{"intermediate_size": 1536, "vocab_size": 2048, "norm_place": "pre", "positions": "learned", "attn_scale": 0.102, "bias": "all", "parallel_block": false, "beta1": 0.9, "beta2": 0.98, "max_grad_norm": 0.5, "warmup_steps": 243, "decay_shape": "linear", "batch_tokens": 65536}
MLP neurons of a small language model. Each row is named by its layer, matrix (down: output weights) and neuron, and shows model dimensions 128-255. Each number is 500 + 40 x the weight over its row's rms, rounded and kept within 0 to 999. Numbers have three digits each.
A block is one neuron, or neurons of one layer that tend to fire together. After each block is what it responds to, as a language model described it from the Wikipedia text at the highest values.

L7.down314:497475466471553550499482479546496529575540539525538478515531485577583492529390505551474524515549501546463482500484541482517509471519497507481467549492524565487562469506483507528421541459594536552491496491521477513512464507542484514506477489512519495491504414549484531558465558502480570556496531519419524480549501425509589452484490469468521458443507526485499491537486473514396562506499
L7.down394:456474541610492453546471482487489440528468444444568552511451543452503538460463510515452459514454482481470503431502459460477536451503532490523503526617523495544467498559483533501540528433462548444498570547524473448541487493599512558544500471466517478493560486510501458451474507469481522420499539511503525586540502518467511476564543549527462456507511550525454536513522514555400500484509
L7.down467:468464486426432461543564485549535484538505471402584485514506457493541466472482493473464536554498455498406464483534499581477496515465604461548466565494542493468513531543485542441557476508558470514491446569505474505513537534501435529522533508427559516478433478498443502515493480546517561513518438470543534543521532515488530475502523468558428589524512537505489485505578564475482523487466
L7.down514:519550526529500461469464493537515479510568509427550529493516488558481477469456545440467512535549462570436454487543481576494463450499464455587506427520550501529521524550454522432511536485528548488502483423585477479533521490456470488517527464420497435471521448508445454514475424522485592447487473461433474493512509508540525499534574541470485462549480513494486511493503514530416486514455
L7.down993:493524494507446468440456553558485499500509472528485507498481470445450511425532541492506406546527527487517546477528493482465516507413510493526449498519497412460523498486549506462476471529485493454474453474525484515567495479562507513580488513495506403492493494465538497529458470513592508480536480541437463524421608467527452500496572503413505490547536439522561490434510498464504457507477
L7.down1090:522506547520521476476480505539470514551489531478395487415483543471456562525519499427517548442565489523485528541549484517475491506597492468505513512529534476492553607466580515462482515431517546549496514501492471516477536514499533464466431531473515470459433495501483464501453499503474469496520486499467494527431558521491485471512563459465521526491477526493548500462434525541534477545548
L7.down1277:479452539511470429493506484486499534506435599438474483554511544467513544436405491551467506532414435462408488418587485546524519467462528499461532448519465517539481510516497553482448518449499556455528543596459537497496522523497486552504549533454501544511499545530510423489486499455469485403495478495500544496509495501510556509520543513576486492481413536520429468456501531491478556448446
L7.down1450:543488567405512465430506521475476495576468512443489430614556514476476543523514504504508451534496465540520546479484476533535474556467484453516533522540548567445470543481510537542470577562469426436468502549505577481539592471507542505529488433397438489549483421465445515572526522452562485536587423566487472516588549543469484517593478467419459506492514490533382505546508489506463542544449
Description: Word-final suffix pieces. Final suffix pieces that complete a multi-token English word, such as -ant, -al, -er, -ent, in consultant, hospital, permanent, soccer.

L3.down365:469518537477460578502464579502489466509508464597556551453558468538434441487504446503548475500496448569485550488463523389525542492534558570469528516498458545485452495455514473509437480567522536558448552564468478536481490492508524481498489490559491488511530473530474497465513520471397545470508531496421492597449544478502501473502451530456475442521528436558528491536512498438562519536502
L3.down623:454542502540436534472490544480512559496490463474530548496466508539508523530491473470516506548584450471457496465538484546487495479528549542513493511521488515453567458449473518541494496532543546536497492520516502529502473430448462479473494447418518515530503463550502491502507598597427521450481485519508439530524479424405488500484528558450540529510482530554559504452572585503521480514513
Description: Institution name interior tokens. Word pieces and connecting words inside proper names of organizations, commissions and titles, e.g. Com-mission, Instit-ute, National, of, General.

L3.down162:476527574550439469492540496532481505534508465499470505474472456571551464389523457458476525532445506458424598516506470557547504410497541479399468430502547511429525518500503545550533581532474445550549497587573484497522499403446449537457539554561492501481556524407468463491519544416461515485446496523495493443535452489459487553489513527480476519460552481532448541492542503467527466514469
L3.down209:545503466573491493453533547480514497529488505592491496494571456531534455547475490506534518478502487491495484530532501496480425438438505591498575553489519423482442572516460506505511496527556549536435513528497497546479522524482529521515475446488474512440482592563485547471418461407479474476503545554465518488488453549491425534468518539535492546510492490489543489515474540410624511495489
Description: Second token of capitalized words. Short word-piece continuations right after a capital letter, mostly inside names and abbreviations: the r in Jr. or Dr., K-f-ar, Kon-st-antinos.

L4.down49:485475461481451490494516540488544518562444547513514509458496502457443590491545478506515453470510487457453532546513448526448543480414532468502455505494524471557582498485479439570556551478552490517536537496552519477443552442456490532570471529469501548524486506481494484521438493554484533482479588535527483465583515502570489520494453541575491376529532480531523464524493575475461526446455
L4.down499:402431593489516501498571532533504513524501480487529479456476489505480452496534450479531502485516549548458555550504461498472445455460461586505503542529520446512474496480537526555554432487475545539539537477469535448533538449539481533620488529503483519609542529447473481552463440539520500512490564477437504499457415454475472477497495518541382582501436432399420519579483509464464397533485
L4.down1029:539424568529514476479494488488432477550499426495474481433528522521560483471540474525568481491463448467480542484495410487475457486471544583575482567518515522530586455520482487539484500528524506447491469514567451511539568531527502477543469533470526504502506484542491447487470454493506540441451552476475532528552507478555551526487441598515514468470500462521489459501519485451354577447487
L4.down1518:530476513503500530541477502489554529536545539537435465488472489490471543467545455563549455498484538544533517546453518590454470526432535493493428518455538518566538479441514504487415457480490583518405537497488628432511450551545550493501522488551457518477532488526493537470447547487561485514464467566502432529472483470463441473479423515552423451495542513535475479518470464452500456428547
Description: Adjective suffix completions. Final word-piece suffixes that finish a split adjective or similar word, such as -ical, -al, -ious, -ative, in statistical, typical, mysterious, legislative.

L4.down314:568424478539445450485466513518455501522516480493487523422486507548544570475549494459516537479496518482453505515560495473562574537414505521533519480484436460487475486452563519484463471425508540390459422471536471559564488525497483514459510595499546454515472593517427556473540484488500437521405523499543550544537485552478445534513476510553471481522507498536521542486598502571449561509500
L4.down926:553437552491536526469494520542474495571447490511548515464514424438539529543489529475541514478519513492519426407508518444458547534536476426518527558515527536489439545485509457499440491498481497499491536486458508497545464458410535421528529559530522509539496499512455497447411506534461550451506476513425575476500553500497491524478535453561478448524427502520499494583560518475454474539430
L4.down1059:478553483448558562519535514471539511458488510465425488496456480507479489442606546573576544524541516461443486468495505454489474530477499530498561489588493484513520413544471549529470475562444489473545537447517493552520448482480475433485534523561482519534504543519535445503507541466520467513485477478470511533534509528505528392497475529533466488428522477525530490519475532514841490503440
L4.down1291:530514426531458541507527468480510521510438488528496464486540554537479446547495513462518450459489472490526509468476484493550487490516541533526460486481515451401461542533475570524474552468567468497465493444477507531514562464488555481431502495551495504473518521490513507464477525527465479510515579486457508531471421408495498516479490476561505425545546464471491488497455447411557467544550
Description: Mid-word fragment after prefix. Short middle fragments of common words split oddly after a prefix-like piece, such as re-ta-ined, re-lo-cated, pre-mi-ered, de-pi-cts.

L3.down116:426461488501461526519591499472452457537415482584514458480541399536532594525535545500470502535546473399502447517518495512462502467552491485433557435501506487475467466585500480531450488530511466446470543489538498493447473504505537484477486523492523428522481494522479536495481469419498499511489532572539552466470487528487517528552422526512504478522482481507486504502472556523523577538490
L3.down1334:455489511538462565446495459472482488498592499516477418527510525464500565459547516488442555545490545437432512562550529553454587541501535477499510510474455521570534544486524523552424438481504493469520503577505526475449521495499516486516466561538549432565544493495524485464534500471510549453506458551416524504561509475513512516370586512475534526483525505470538529551520461533508508536510
Description: Mid-word fragment pieces. Word-internal subword pieces in the middle of split words, e.g. ten in intention/extended, fer in Conference, ur in Insurance.

L4.down264:459404507468562502527529533490527459494542538539516456567595536510477464515504473424536461531540455574531542430523481466481535529504524468540465505483431519482564492500487461492465554511492419447464532449467453519478479488475509491504473492499521512498399457482500508542413471535473496569486481546527479471473499499500520492501483489458413525449565553508548535552530541539588557519452
L4.down271:518528484515470532432468498500451592479521426498481489475543465526522566489483445483512460503464448522440471447441481454425487452513460509452459461486505500437486545487386429465530422479468518490574544526501557491530471517540495510539511540498529605484474526461474533441491507522564478559523552471480483545461500492561480505506546498495515600444428520430516517552595460529462486484521
L4.down809:510473493481497489526512445573501512446434544522451485491550580433543502512459513489546529480570430506522462485468455540503464496480519547430536496490528532557539493470546507488551566546515425502539544474431493483427508506544422549477433491545533488527429456434471528574534482487486503486466546466513478516459545443511522473525492447548493471529509546437534543543467492528553511466501
L4.down1058:488529518502479536473441471462517489500498540541504520473531490529465528484419494507499532472553542480536513525460548519512472492516477513529524544499544557439515472449564537539485414576521531487527496433478474543600459497557505472438438577514451458558462495532453474521431498470480519535541568471455447529509502447511472494535536553488469491434569492496495448463503449525563557535525
Description: Mid-word r fragments. Short inner word pieces, mostly r, ar or t, right after a word's first letter or two, often in names: J-r., Vi-r-gin, T-ar-nów.

L7.down59:485469475499513442415450477558521427511557481473463473510551507544492528476453505465476496546552512546491462500555438449494576546586470496554546516510541482505532494422488539440569563531577490487441427497538480486477490530417538488497581460563559493433502494527486481535527478441528427564514448474530485479467501477488463517492521468482445507571487512440549479536506531488501430500489
L7.down653:536493520519503473460511485363507468453460462491455506516485501557569454492482561525484481480516464590465517455474539487482528439455494529541463519580568565543505521505419476497563489502405447467509512468443549433428498484560433523547476461487512547577549480459586454473477484453488459467494485489496491514463495514549500520491545528482424544553524440524506516495551428463481505537473
L7.down919:510499548550474554430485453512468449432502438522598464499587480465500457529481585555501490528588469458467453490457555513450487553584516430476459512483461512499490469515468483537506477465501485550512554475471488504437502520531509493519488532448535500506404523521554548497472545556488493516510549527563474465511502547500593527480516550488491573481472582437567548554477470549547549462504
L7.down928:448532576475543563408465519482473572552494478515436521445466463470557575525433489499450529385522523537554479478504499593443508492504415519492507484410463509391534534483492456492543454557562436487425456518491516477490501494449469449547406462539493501530437524535495449546493446571441464485481515534451509507525505448533522477430566522517540499477488407492542495502551542504505585541480
L7.down1121:476513537477568505467426534478452493523471498461426490490505561476449486550460416442497515475479581546493451461533415438512530436500530493479531529555550443520532513529506494496558482442571507454499479523522462450511480519495515545512409495559512538500482504499496582538503459556455555497519462559516464524602448396490449431491504522489423504460505431513399480468473544505545460478544
L7.down1467:453462514574529560438488469462423506449508525483452517477482490461546480459460548463468479522494460484486479497471488574517512527437438467439481551447403522542500555479526512468506475428546475484468511515523549500467470549435530581470455559440518516596519480468367589558507459449545469505520534470454483494535504451505531511501413525515407534503513468518456482441484519554565529527444
L7.down1504:486482490494518573493397554488511522531477464479435465467459498514501511483481575503496457426542542477483523468496529488536479592567465423459520481527501445447464499509461472427505502491453465523481489460480524543506513527494478470530520499421473446534521502490484483548485528478540547509568529513524530512491546493545536515488605523497500503485503425465483509503484540548522458491407
L7.down1525:505509460480560465560422550505477506465524438604486456540508541431504510530456464487520466535470556475519450564485498474543534523516458468419457397448468482461604479505473534465498580519451521517471565542492448433493501533470564607536491483505456481483464460524503523487445536512484515544490523544465453539437507443482469477530492499464499432548543495535437486476467509491459443452453
Description: Ordinals and mid-word pieces. Ordinal words or suffixes (the second, fif-th, Four-th) and subword pieces that continue a split word (commer-ci-al, inf-lu-ences, pre-served, affili-ation).

L7.down30:503480553521483528501506507521505513473538507528471441526465514489534489418474425480485512493461448438548550527464480507509490490469469529491475497465537578496522456530530439478534616506548508520485445535470513538495501559522471523477474583532450529532580483547512520475496498419522466494511538413509433487459476523519528527492492482513483542459486488525441518525542499584493481568599
L7.down602:429473499474491519494476485519470494443472534529511527437565453521425489529497535402582470512431444437532542539496511508482446562542482472542438521480435490469467462431503514480508530485485497569574532412513501506497493482586555514481417541472500499494535467580491501448507501512488491515469514506422535411509520550523505566498508539438473424587460498509534490479489554469474465529458
L7.down655:485458459404439482427519473467424492531526493501469508463493468568501585501594534520481491553509497467491461552514551500530484546522533591530519474434572538472492518427510515538544473507451467578528518543490478492479511416553486553532557473492485451527587494500526490561505470498557509545550508510522510506529482428466484488600572492453560551518505470458542456557556514458527419562463
L7.down797:513546475469457543500435468499521507542461510504498495540519510404498470483451582459466483495511518397472490537483517488559564517507507512504479539518481469438590408498530506414515524536528515405536488498490541495495484481497420471515399522489520436501507519463491534551459527525518441504470505472505480528564591480509602484490437517543566507451465613532488471482467474532444515554546
L7.down995:486459471561530477585427481550484472555528503503486530517457443559466508464513586495528589522439496550577439436538493475502450455510450481495519490448568551488509500516469508491535517540554473551533474505468530486508539517526512497454458560498480477483415447561549401519536453441442460474484419563420485480450451533532523516432515478516533528546497486541523485390579499507500482515406
L7.down1020:539490420473507479414472484501463491466505487517449537503526544552438475462498567521521475465528519489499482519495521482472451507539420468459490488457507515549470524452516581494508549540569508550538470454505514471508471468595552517508449552461498440550481445532451511496476512556469514572485491545500524493511470411537515512478514492519567523490588494450536472477500511513551429487519
L7.down1083:480426483591444541463523500555571501488544556485480483512480546467458533445509492504495493554510524515455480490501499492511570471452495468535467522484525507470536525462420549475514551458421508511539502503529471507563517546522508485481452517380429539572448551463502505444542535459423442503584496499500479581515368574505481522505457569499528558474482566571474550416505528499505534510538
L7.down1133:563507467495551507576529508562549491561516539500533519432565493485450482531482530427441408559512554526527491441490603568473573491456474532464466440517456562520485505474514500489461519478525554487513501479540511505510495508504500537522559546454528566441477524535540488473497480472469534463479568442501576512511550606473460500554497491569445566544483543426540465560515558473522523511550
Description: Mid-word consonant pieces. Short consonant-led pieces in the middle of a word split into fragments, after a short opening piece like jo, ro, Do, mostly in words and names (jo-b, ro-b-in, Do-w-ntown, Sas-k-atchewan).